MLP neurons of a small language model. Each row is named by its layer, matrix (gate and up: input weights) and neuron, and shows model dimensions 0-127. Each number is 128 + 32 x the weight over its row's rms, rounded and kept within 0 to 255. Numbers have three digits each. A neuron's up and down rows have the sign that makes its largest values positive.
A block is one neuron, or neurons of one layer that tend to fire together. After each block is what it responds to, as a language model described it from the Wikipedia text at the highest values.

L2.gate8:105066162171147106076117176122114115070140141107070167125099112133125090138043143138136107161122131132145150121116139124132140114157158140121094083146128109096099113112158089118077214070153124107138085173096080116140117121115118120134154076143160076142156125144108117128146132138116113107129184115136113203155164117132094135118099099113165188053083178119107126075130143108092100095138
L2.up8:108118072108115132144082150099107097120127134092170103099030090130087096179125117091187113138144085140133112100154141124140135183131174163092149124150119134143121107114131128146144148136070189139123136119168140109090118167130133103154150079171152134131076097154177132093152156154143118156134133180160128181155132114124143187160126146074151123114057132165133093139114156146154123045098
L2.gate391:129099153136124128117153105099090173133121114124134153129129173084150180133102151125152100123096151120118113159142137150148129134106142086168040199156154131114120133157165155061117166106152209120065041168091091061141071095083222114127122083132110103127174143100134097139135169060139108177100150116176127127125037150115146087113172111157186168092150130111106159128110115123118123159136
L2.up391:134125110112168105142119122101100139084137107090135170123151157083090134135152085164139181061082179105110137132102117156185088094124138130152082126137113118074116104120129155166095148115149188140119131166167074113145123105148156139131109086092118139113093185098086124156149183103143059190127147130101051159075099120167168104125109114106162162091195137082198117172142108061150163148181
L2.gate518:149075130153125127128138170136113140095074170104126113113038134116099115130165100104116119159123126147165126116119094151125083189140193091085079069124085142100113071157165082143083147091144150082102089167166092089181149129115093126161097126127128112173134084156109144175119109136192113130108099171131129177124106172120079125130117100115160114140081187121109156125143092092150135134125
L2.up518:163091126109079121134190195167075126126120187130096128111134142162096105072089124145098108169125093133165142106157111065143120096143124170103135103165124152078155085095110103154104112153136111149105113166086099127152118060255168096114119111169102156097112131108134061156153127133168082160123138147104133159095170104112066142123153159146198155099141162109118159139105168150094131173135
L2.gate590:096089144117031105156127139130136132113006137068133094104148138118071155131111057112192136101096115074125149128154085169098096128175175096169118184133134114095107142143153101121084153087127102062061100143124125152137088133100165097055128121152094102116143115186131170160133134146112104102180093138116091165139155159118102132072083159173112106092111077082124130129151139166105151127137
L2.up590:089118148095116109132120159070107186159125169140133159137106158066120127097117089138229202129125140176168100121140144123082099163096073128060143138137134093118102078098117111081079152105046119055128164162169106164154061130108138094152170162128149130124080150123094121148164137123147068129138115200122146174131108156134154111191112124153121045184123121121138109166116114107158091158135
Description: Word-piece after F/f

L4.gate16:119149125154144128089133062147165128107087078121115099146112137127128135168168128119138122142100155085108150207103222185076137083092138126084142121137126133136152130150143143117091111129120072148107124192107102106112103175125084112170104215167067089169125110184099124091138083070175114154120104111164064158222180149124189129201117128143117163139103134183146152076113126104103150174089
L4.up16:063084076108116113142167083088104126079144152131080096056104118219123176222127131095150167168130152060105166135098137181163118143146109191076136139120179184102212111166153108189112149139125142093083133175126141105104060175157142125106098139108153141098117106137132124145146127072130107147155091120119091134110104152083155091113136093188150129158124167185115166126078119162091024189084
L4.gate219:102158128171106121109154180163116127088083131184082082102131095148139202095137121106122153145119119080100147106078178152134111130179183167101151112060120104165080075100190148142122177126128099138111058129078071127134064145115143152142159091146144122152114092127144141109156093130081095121082123118127077107136171085161156078136175171085125155131198123117112158159126118116146128116117
L4.up219:092079112117145166130177110122099191074135118141090080098085128114126167072161123118156162144143155133120096135104077117142177117151162156140183153131103135109126126106148134109111056128136149091100172120123145070154133135142116101118128130148174112144083108110133197120045155144147149119170078160149125150095110117084160146084206162171104153137121203117087141153142070113143103136120
L4.gate239:108129207117095172124094174118145128189133127157114155106148159172144120120168125031139147164141105172144168134120139185113096101121130138174143122154165153110159039168144161087156130140132097125127134125136119114167097159174168166106132179131145136112089088094160131148143194074139132109126072129088182119078121124149211177090069167172156137148146145059081157173093174172157079181163
L4.up239:137148138102115185173076156106173140126102129159187126087134110113168119159143165105147151138086139098131147074095134085103123120075146136110123096137114145048167112172114105099015123063149122178131128165102113134111090151117146063114113193133136123104141095145142086133103093069094079108100156144157101127137149129101154122115074110153127131158132083128091165153088172097127065062127
L4.gate251:109089119187133129119047180108084142132102113114134161111127158155165101120159167145065183160129100106131176146172129092150089106116138102128155122114157145072029153176158104178095116199213163124170156105099120060090118196145125122089127140046154140150135188129132097143128129118146168125100112199188132181137187097148091177193111152131092078074125124107092162101111168100147072164094
L4.up251:116111070189133129191130162137107123153086133094148114129114074156140116126145114115160143117106139113118134129119161121060078182099127143053163120123089125096140133145156144127100122080120136221139176130101068096105131171090113140134060103124173145138125136154150092149148116113130171129144135140136112168151096163159136161118093154112103110096147141148124173108084103121170071121089
L4.gate271:138062158111127135088134129141136159123071119133108111129112140149132130188099101165147149155148117104149097202095118139086161175143146189109172090173072134189125125132161155136129173119184113097163121096114118098150163136148106162088138084140064084165154112128115139167202083104143137147190108162177089146129070098124076113117072141116138061128194122168038122167113191133102090175104
L4.up271:171095187090155133165101153145087190099142179133085115113136181155106084123140108102106169121184119096188114192066129132144120122135170098125125148106120077102183164124097108067198175152137120071115135082103118059089131141135171135146115150072174146144161134073083163136164105074086135141144123132132164083134098124085134107154122138174121173126157103102075120175085147144094166168088
L4.gate281:180119118142110107069156099110131166121074149176162120137100097115131144136198131110137108093144121138178121146128110103156163165170151134121122134166135174156101093124186162116088169121075177120103128055067082123089132109141152121106127174070124154201118177086120114189174176113161101133152162161159116125136175168139141111139126137103125094137122138137132097158097135134112197112130
L4.up281:161127120155129113073171104104115136076115116111151130151137068104113163119148153173145091123137074102076170052155083110115217144172140176105135127105131100166145136115070131059110119167134124144141089067133121146106145119164131128143126115083127162126119167043108156159125136172134092174160214190115136118121166128149154108125109170188111139089066092149177130090130100138115162116097
L4.gate310:155108102147076075137140131136116155116140121108097135117093158151084091136159137126125183087100100087111132141121144112130108103129174175173121115112167115115130114145166083115059090139122088135028151138138102164168124136143171152060092140133210124121143092123088023142128097077178143172105135109148096118130110172162168168071093133113170133158165137077086197165129108096129153113154
L4.up310:128157134113152201137106042120147166091139120180085148088137102160149091111058142164093099108103121126124144142110079096164092144160084167094162151070136068138102088132143153135158124081149072095088096164118163128125112108117178173099150111129144068127066111091051127145127178077108150152095141103114134132084138128141131150153066116137165121150115055143180160128102149134154109117124
L4.gate376:127178174167124147135107094109096154166140055059102125100167130108130101121108140121166133103167164062129098143139147133121153121116168183127155126143078096135124090141186148103151056105093117077089129106099115121183132119153168158139124118103118091149134193120115138070115115096173127077130067114163042095134100163108168150149148169080161098082173165144123143120134135095170123183166
L4.up376:111143200110118169143092096151102160107167204106056122090161147112191168137162147105125126182140144081126155134169108136134132095080178159154086082110157120126133108174187180093161144089187095162132066183118113103150159124075122110131134142132129083135156160195174150063126167124179124047098081166152113157124107129134180104154132137088128086177109177177142182165111128120108158081107
L4.gate449:111075118142112119135077173127108174133131183138135068143107138118146168101066089192166132167073167144178130160132127104148113134170179112145136125130140118099149167129096093068094132108109155137141097100131167096076103123086178175124142065145108126135121111100171064081122193079179152125101170131126201111121121162141157174067142118101157132156124171159134205118096129095103144155131
L4.up449:072085142093119152114112150111174126149143138119113072126109107130120139138116118092091121170047224171146090107149104140143224120124191164133091119133133148106144131105116084137122156172155145156129152165063118154165141170061144122154134082196151114080143134103131156123126171085157132109097149108104088211129119094137103074135085168127112079109165159074143090137158103153173180120114
L4.gate464:107138150144134147133123168150140112142076144147178168151188140164164141101078086107142177055191075111191096114092088163110099135079091139088138116190093122123121157172135184124091129149063126132186127087116148151160120109119171089102093135175136120196105125159109103146064147132158083148166138141115064115158176074144148128151149151124154191076094127087075099150091161099174109117128
L4.up464:084078105098086102143140093114134103121129150114130123101113098158123102075170118136132169127120139100162133117120185128119073105098181154174105107128157121115083096137125140162122088090156094082095138129101123092134096157126092142146110130113134148159167161139099090125140181081160118087096146146108094206110110130120123166167095135155187130114139166121140186084157089143149124068104
L4.gate507:143178151129145131123146124089099148106054101154095177116161123136155122090165135161175105126117077126129175152114132101163110139110104146093142089133097099134125139118166205069075101101130092117178132120067074130111184117077143157138161156174095098126123140095153075233099145139207108128157167150130108141153124091184074182114157140094144099103083127160077129103178156118156089093154
L4.up507:154173153124168140134177080201123146106141178141143110172118155124155097140121164123173184156088147077166150062115123156186108176136141124134148166134097122071074076108118170122100165143087151137096122233118141185088144181127133135137111106087121185147146155201152139130096155153126062098188062169148071184121089101127119161159107196199147149083133125164113170141136107117095198150169
L4.gate524:120175151129060086166153165045092091103083145108119150131083118167157150128139095136133128108123126158122132159116177108127134124148094122149197071140071117104101138140127121140068109090169167138119124107045135156142168166201123158155136105153126164174152159191150065135115139177190108042118154150146086156178099125156089126142128150128139123165167173087106133197096149133125098130158
L4.up524:121105167182175167167122118101170144091155113106156148100082114103168161106153186133073091096082159120124146146151160115106118089127116116100126091142127183166087099114148141166152092117154099181188073140147147134157164136138126214157115111184125110166148120179079050132139130113121127145134094100131108126113118119184143058170097132138109140115148169116091120197104170099131146164051
L4.gate529:090142051102151090058190141134165109155063155136174104134157157118083150082060205128123085093122165102184181129087106143096149082125112218133170129167119139119110127141143145144089133164137149129109145162125097148089095146156154128098094150099153144103111183119150111122120133127177098090162139138178097119119134168123168145114028107143127101137121112102145158134112083059101143137080
L4.up529:151144123123148098102130152130062158181160130144111102000128134076117115100172124159097127085116190085171134146154163184135144145116100180127149174053156096114170162084138136138165148143151109159110089091117100103179102162095147113185115125100089182081147125100134168168144155149103117126165128067138096144110104168155146134114171148176121121132171139109118130087130121094116160229097
L4.gate568:062146178115097127076134164108105118121109147129072128135108174139113126119128154077080175090157122066180133107088146155119142112079091141095193141119151070056141059127111137103125143160114126138138133148124078067169080103120091086085152188137117152085162176185088089144162121079162101063081148171133107131120076172111184124084098168143096203117122187130095105156140112086071181159119
L4.up568:089076127151101122170119123169175101156145114205134154116093120143100112109138126066128137173098157070131125118162063150140116142118129058072128114176082130140120090125197132118080141131165150116101097100034126097168080110088205135160102134108095128176124087162120154191109167179160090081126095174117140112146107137143119116167193123046130121079124113114068131097157148085169125168091
L4.gate654:108168182136131118148081111120142110104170116188107123109180204075157106137124151118104154047152108101146139135089110170187145078102131117094136071135114110172162109113200112090120154123130150131105143137140157116141120167086127117113130122162138078116076137101065122128128150127133110119151142194131122130090055111103168150137114189118133139088155069080094182134169110065120100095098
L4.up654:169087148190159141192155120165104143114195091083136090062161097184165104124146117105131112142138079104139150132131154133161097113103135167127085136121107106147104115103149153110099067141096182095077106132157136067123117110156185150096092123123171125158060123103130150140117136065166077165134092143107110082085180130158113171102131171159092191092180124155149082162096097124185143117107
L4.gate662:146135133126094092192095121087153121134096147121064078128161105137084100081172165071166096084159133119139148147076134148134086124140191089150168138123107145170066105047221197064110094149093146155202051174107092102102112166120182168104205118152169174148137095083102122110103065135109096112093125100110088125113118119119135061173117135170136137110163135121142140105150119139146117110099
L4.up662:177134155114140132103127106177143096113090073139170138132154141154163153198140119222148069101103125167076113145107106174107193129093118107078131149162164115129116159133102116118116155101080143119145128152123190117128148111121094160165098126170136118102108104154114139066115094165178117179142052120154092129112167036122157140092149128157088167134129146124121185128095099151152185104115
Description: Mid-word subword fragments

L8.gate462:120152135169094102137154139143183099133138112125107118148144129082122127175166087120048096161090098135123140176137121163124093118120146081121131089165053148090138102173156141175126113121101066116152104097093130056162164164134156110139134101175119143125110071106075141093130103119196088083147170144122186133148106101121095155153168082084130140182180078141090183123130094104156065124112
L8.up462:174058105129163133166068138122110113154136123136150158123143153106186116191133144037101143171128217148087121153178134161094147075122201145180118132150082177116105098087098163131107044141099087178137112159152176136108096136166100160141093088063157158098106184139102067103119160139137128125147135140159099152153112130075111120102171105156129146150079149171063107066141173178099083152149
Description: Sentence-final period after names

L4.gate4:104117089084112129127105132156150125166104071094119146123136119108099177113061115077067136066113085121174152122109067171135108187172163086129097155093087232134101146116128121159117149121112141192094153165108135157120105131154130088067067100149089108116164136145127146112138102149149110145083157159188081081216135044120167101106091074115102150103133121114094154168123101140135114109169
L4.up4:116131126052149137128140124106145143151133082171099094086085109132141138090099104132165172177178098209084118110154193130163123181112164141089163131150134150093108147086126117077162114196121114141156130122182120151121103139126141149074125037116198121162084186139095129109129108161134099132144148166132121193123147114125120153198161116092163168130146134191079137104157128115116058106180
L4.gate114:088082165092102119154117140189186116135173158080124062120108142129075118166068190124111160184192092125164090162093176172138084121155127160125137098124155106113124097075135130160087090113136168089141085093096113081176165113123145112148103076182152081175128113107045166090149125122187122083200158199105171135150142112091103122154133109115122128141084170135131043110118132133124178091186
L4.up114:143091117136106139072091112144119093111169150129121126144129142124134117063095140094100125153163124125146126119144129120090085055130129180167086127093112140140143217122159125094129046094132078121160158128144098154167126120182131142140153147160181090093061091101154182093125142173129190103160090146086140150138175157126158129169098107208102194104116084118198107093086124152132134135164
L4.gate189:159097093134132202119119107090138126167093088122076120101096144163066125186122149124144113157151152209113112204145135138146097075112201114108103133129136222086089103145130114110116140075149095127177127108113079063147100163137181085128106103159162164157117145142121131150174096122127125152158154158106240107162101116145145071147144139141153124120177189155129127130098103197137142157152
L4.up189:119131151138175123129150078141164135120136112162063146117108145108101110140127108059168123139116114108121120092149123133098123106125178139138085084153094112110101109167140150171092098068132128139123149076083073161107162173115130137149103097156143147072034116137134121095111126106105138118150132162128158124133116087138092057115172118120119138100161067159081187086174168169105208143155
L4.gate278:170102136127091095126072086145118125167086111123098166126136137138127134110107077044160140096111137118141154200087188220078200117151130159148095117119146166120083158107162156145131137080127144107115085087142103130101110123130148126167064147164093180202093196143079063139156099052103141103131136083172160141151146138031110073105072131094159146109189118143111118055134130142088166140114
L4.up278:157130114137111168117086104161130091182177097158102112088116174110133080088108176125080119176147129173093137146133197181127166089093137204113077083109141147153137135109068162136110149114132137135151165147136114135115114136124112135162088138157123160119136183135113148091172111118082175110144196091105163158129099140123110118176135188107129095122134114156117148117085127161059147153170
L4.gate286:157143076149131106118084180097094060180130176143095164171093072132141113074180072147138153164132116129129171101096134183131098117124082071126112067170098205100106106143136198095154173139107120107197103136078112129116069118137160094168136123156113106146143122141124142168136160068169100165154109165086140101185125177090158109129106086099097076145154163151128063098134129201098097125106
L4.up286:159187168153151145084115135164113072140135142126172138121101115084111090157123126037093159195112035082147147130173132137175084125132121136182145033101104143059122107175148138117123096089143138090142124133158112119105125145069129049120155114128155161159079136120069108145107151143130117100137130176092112160133157129166153075112106145162140158070137127120102119103131156192085120157121
L4.gate297:078168081129140143118157100080165131062081120131181132168113110139115086158161115123096157106099070118105065137146162147152100188101159122133080096124093111136111136085157172169124102126083096102170124084123102173136155137123124112144180131154097146152137142179154144131140135124113088082142137113102174156119076100179104131058084135165141145131139067114088085150094221160139078119104
L4.up297:097132086105133105124112153088121101139160076079135124132097172115135152168089089160031112097104135161141095144140162116109143114142125173110125112140101187121131151137091091091124072123202097072157121098081071093089120147089136145134123104116107138171124129130169134080155116093127063093189159170065112136100086162157159110051156122101178096161142076118131147105097112114113047121149
L4.gate335:103113140146141106123083179125144142133136059145109128162064134100153064076068156124145110163117143162124158141208123075067162183158096162065076088156168179077099117124148114103097096157119148127089174122167129143097134106118152157163168111129125164139112117103101105131103161155117159191101121195184137180159124083109035127078132107097128153168142155158108173085120126190112150168136
L4.up335:109143110183090127172160155179157081139101099123093124094084141068177145151074100137071134151106080132138088156136110150163205115132085108091097148078112172066076190098121130078147158119092095126178108136127163096136064127109082170146122130196169137148113104165139172094102105118156106117123168156130155126130114153164124127069063115146133130128186123120083130122134126119180151177142
L4.gate381:136196084153146166110141106172064140168159107194068124129130141137107178115119125081093174120058098125126124122168133107099163108132118166088041117140161154113084107097143162134090107123151160069128108112127143147075161132089146092126118123122085168136100143077109101171144156153146084088122108166100117119110108142130132117094149115109171189093152179125126081151116095142145122146121
L4.up381:140132132149148147123076099124139141167131184107087073079177140122130150177138116154095129132131084134137112121146163153116146115091143170116130145133110136168181079105117102157166127142127090085109050153174131125122094116157184158128096113093087055126173181102102173099185109116132189139091090173121180033139124112094134120159134128107176137171125125138195138144088121136086116178133
L4.gate398:154128087149128155169085085169174081130128103120160034163159078178126160119138065107147141110126169098118129146046053067090098183169144115151158141164133156096151099072125109144130130088115159144088199067205162141097147147153156142062068105100136153177114159150180124129189116092138166131129117166138131106143120112102051187110127140112202139116047121109129154114165151103104122176122
L4.up398:092155108090132151133121121140116124091118105104123117203106089146135087101169142109143122132097145124120162091116128120151093105150171114135115137110220118099138182113127179147114109107129073178123123102121111115091150091081169088147063133112128149128106180105151123136194142086107148166132120122120157076151130180072115101142100142065145160162094090101102101059177150157085094117147
L4.gate423:140099110125129189152110172115149152120104114122093137107123164125127143195104118080091113137098106149117108184130176133191134081098191127140060092145131243114059154169148102178092149080101114098184039122142127080149102192107158118087107111150117159151136116109148135164180103130141063105131132154159168126158065114099148165174091164016192159151110160131128171093081099154129131183180
L4.up423:166161140089153073095097158106132135099079129123049088130159113138086159164178100055106139113095119135077109151134101135136143127142169129105130116203075194133077158103159148210080134076117081146154156123139141134138152180142208073108075101163171117105100155158114164086118054133140114080105131156077134089135121122079127089141168148110118105118160100155086178107078092125134183169171
L4.gate469:133195110154139108111138114165187178181119149142146176095124142120114132096160127103062138136089095169116108139090163177140118095121131084131114178068168168146137138055147148170120130122163133082145114179095077122128084129106167079159095170064153149125121120115097133128138163132119126118116213171084137121158122144073103124104113178166050127028165119179126144100151194136157152104150
L4.up469:140145098151150184090120093093106106160201146119124144134106167120146169132107120160111086143162077177134136153148147120173094092145156107110147116162126163124086135152099114121163139111146131121176098170127082118173028120155123090148057177141105078216174135119109174143172144120108169187141112119145162114115063089077167100103081129132160104124120138099091099172079164161094107089178
L4.gate509:133155101134193167164203085115092135067127071152090144186103128123059150151105134125150065071101146141104200155158126076086107081161118105183115113174149114115079062072126119112116122062104182109156150082099088121140174160139126117086071117133101140118095151123121097110072044145172161081196155151114143131113124142178119082139131097145080172054166138096080177187132076067137193115072
L4.up509:170131111122146107149103120154122128097109118153169102104139092144096185180109186191119113111093109115171187112127118100121155087113034108093078162098132141125161111054147188097116115130165103099192099105098113125103140162112145135140108050130078105138096114113101153114169159118161173129133129105107137093116076102097098099164133087174146161112104110079105120150149088178143139132111
L4.gate545:151166153157082117102125138128161155103118119109106081080096148128067117180151145125125114096113125093171101098107121155154083166115182104082082086155098183100121166092215112172076117049124119113158118095133076144114165138120194083097066102139152131136063115159100129122127098099099091160171091160103098122165122105122119050084181121063181117153185098164096189059118058133121168117146
L4.up545:183091065188109185165092111137145134119157130125078122138103160153194141174104147106167110186126135165143151154120150134151098087082132149092095065099052216079127122083158110147122130078108135081176094103149108130066108166143135145146131115111158122147156186098116132126153115147104130144151146193102135101139065081142154152188151172130156113211105166161135163119054140174154113165150
L4.gate550:124126088125137165081200104133098098153123118186071120181121079129113097164123101070113131089089187082124112114101094131104176170125110119098154152127170169136137113132136148087052120093168169095105238106054174095075067135121175107175157132176153166117115131139154134151095110164076116139189149122125126138123145160121114073128096122096166098138096118133064132120150115102164125161167
L4.up550:175122160112085079131144143151045126157127147143108062150140090141105149187134073097127122112097150107142136105138150162109083114102121149100147069112174153080101100117112090067040129116188069117111107059186155151110128066098133039170142151118143134124094153116167120137073088087074138139217129181108141113109086134085123121167081104128103116089161194136165139161080149155138157132127
L4.gate569:143171102138127128034145063104148095149170129051110125109105157110127112141112105104131093083121104140153126129124113144134160062088123129118148106135149093121076173130115112111137150098112134141119136117127116144163110183104151115115157135096070120120108118191108184066054162060100124103126155097121163125107089137124129123116029148092148083152162146138096142102144100111218092173112
L4.up569:063115068090074181154097142140098166115126097112097118134099123130129118146100181125181119131114165161092149148132091131179153155138157098107131162143153127115098111109098147104108160132107150089111145068133098131172163117179156060082111108070131162164130084129166158108123201190167132119124086149152150148119128095119176137096085119139151101120140214178068206126106183160171091140141
L4.gate698:152106130116079117066160157098121094126118104131107072133150113150061151113077127094133155144086167124120168172164108110157145146149114117072106108082124211079081168123127093146130184132100150056121178104096124123133197150187159105140104063118166142124109117138163130124128119114137166122165113177098129177141118107109124095184066093144084103107156119139129109139135201135141122125145
L4.up698:126079100187137198227128054122135153143104115114094145126143126193148133140108222148181106157107112195167118160096180133174112090106179118174101104122132070161105138136149120112136099114155150115148102110146102105112103076173126097163130137138092136118147123099085125107120085101206156161200106160100179123179098107156168116101076114160127177164169086080142062131083161228129174075178
Description: Clause and sentence ends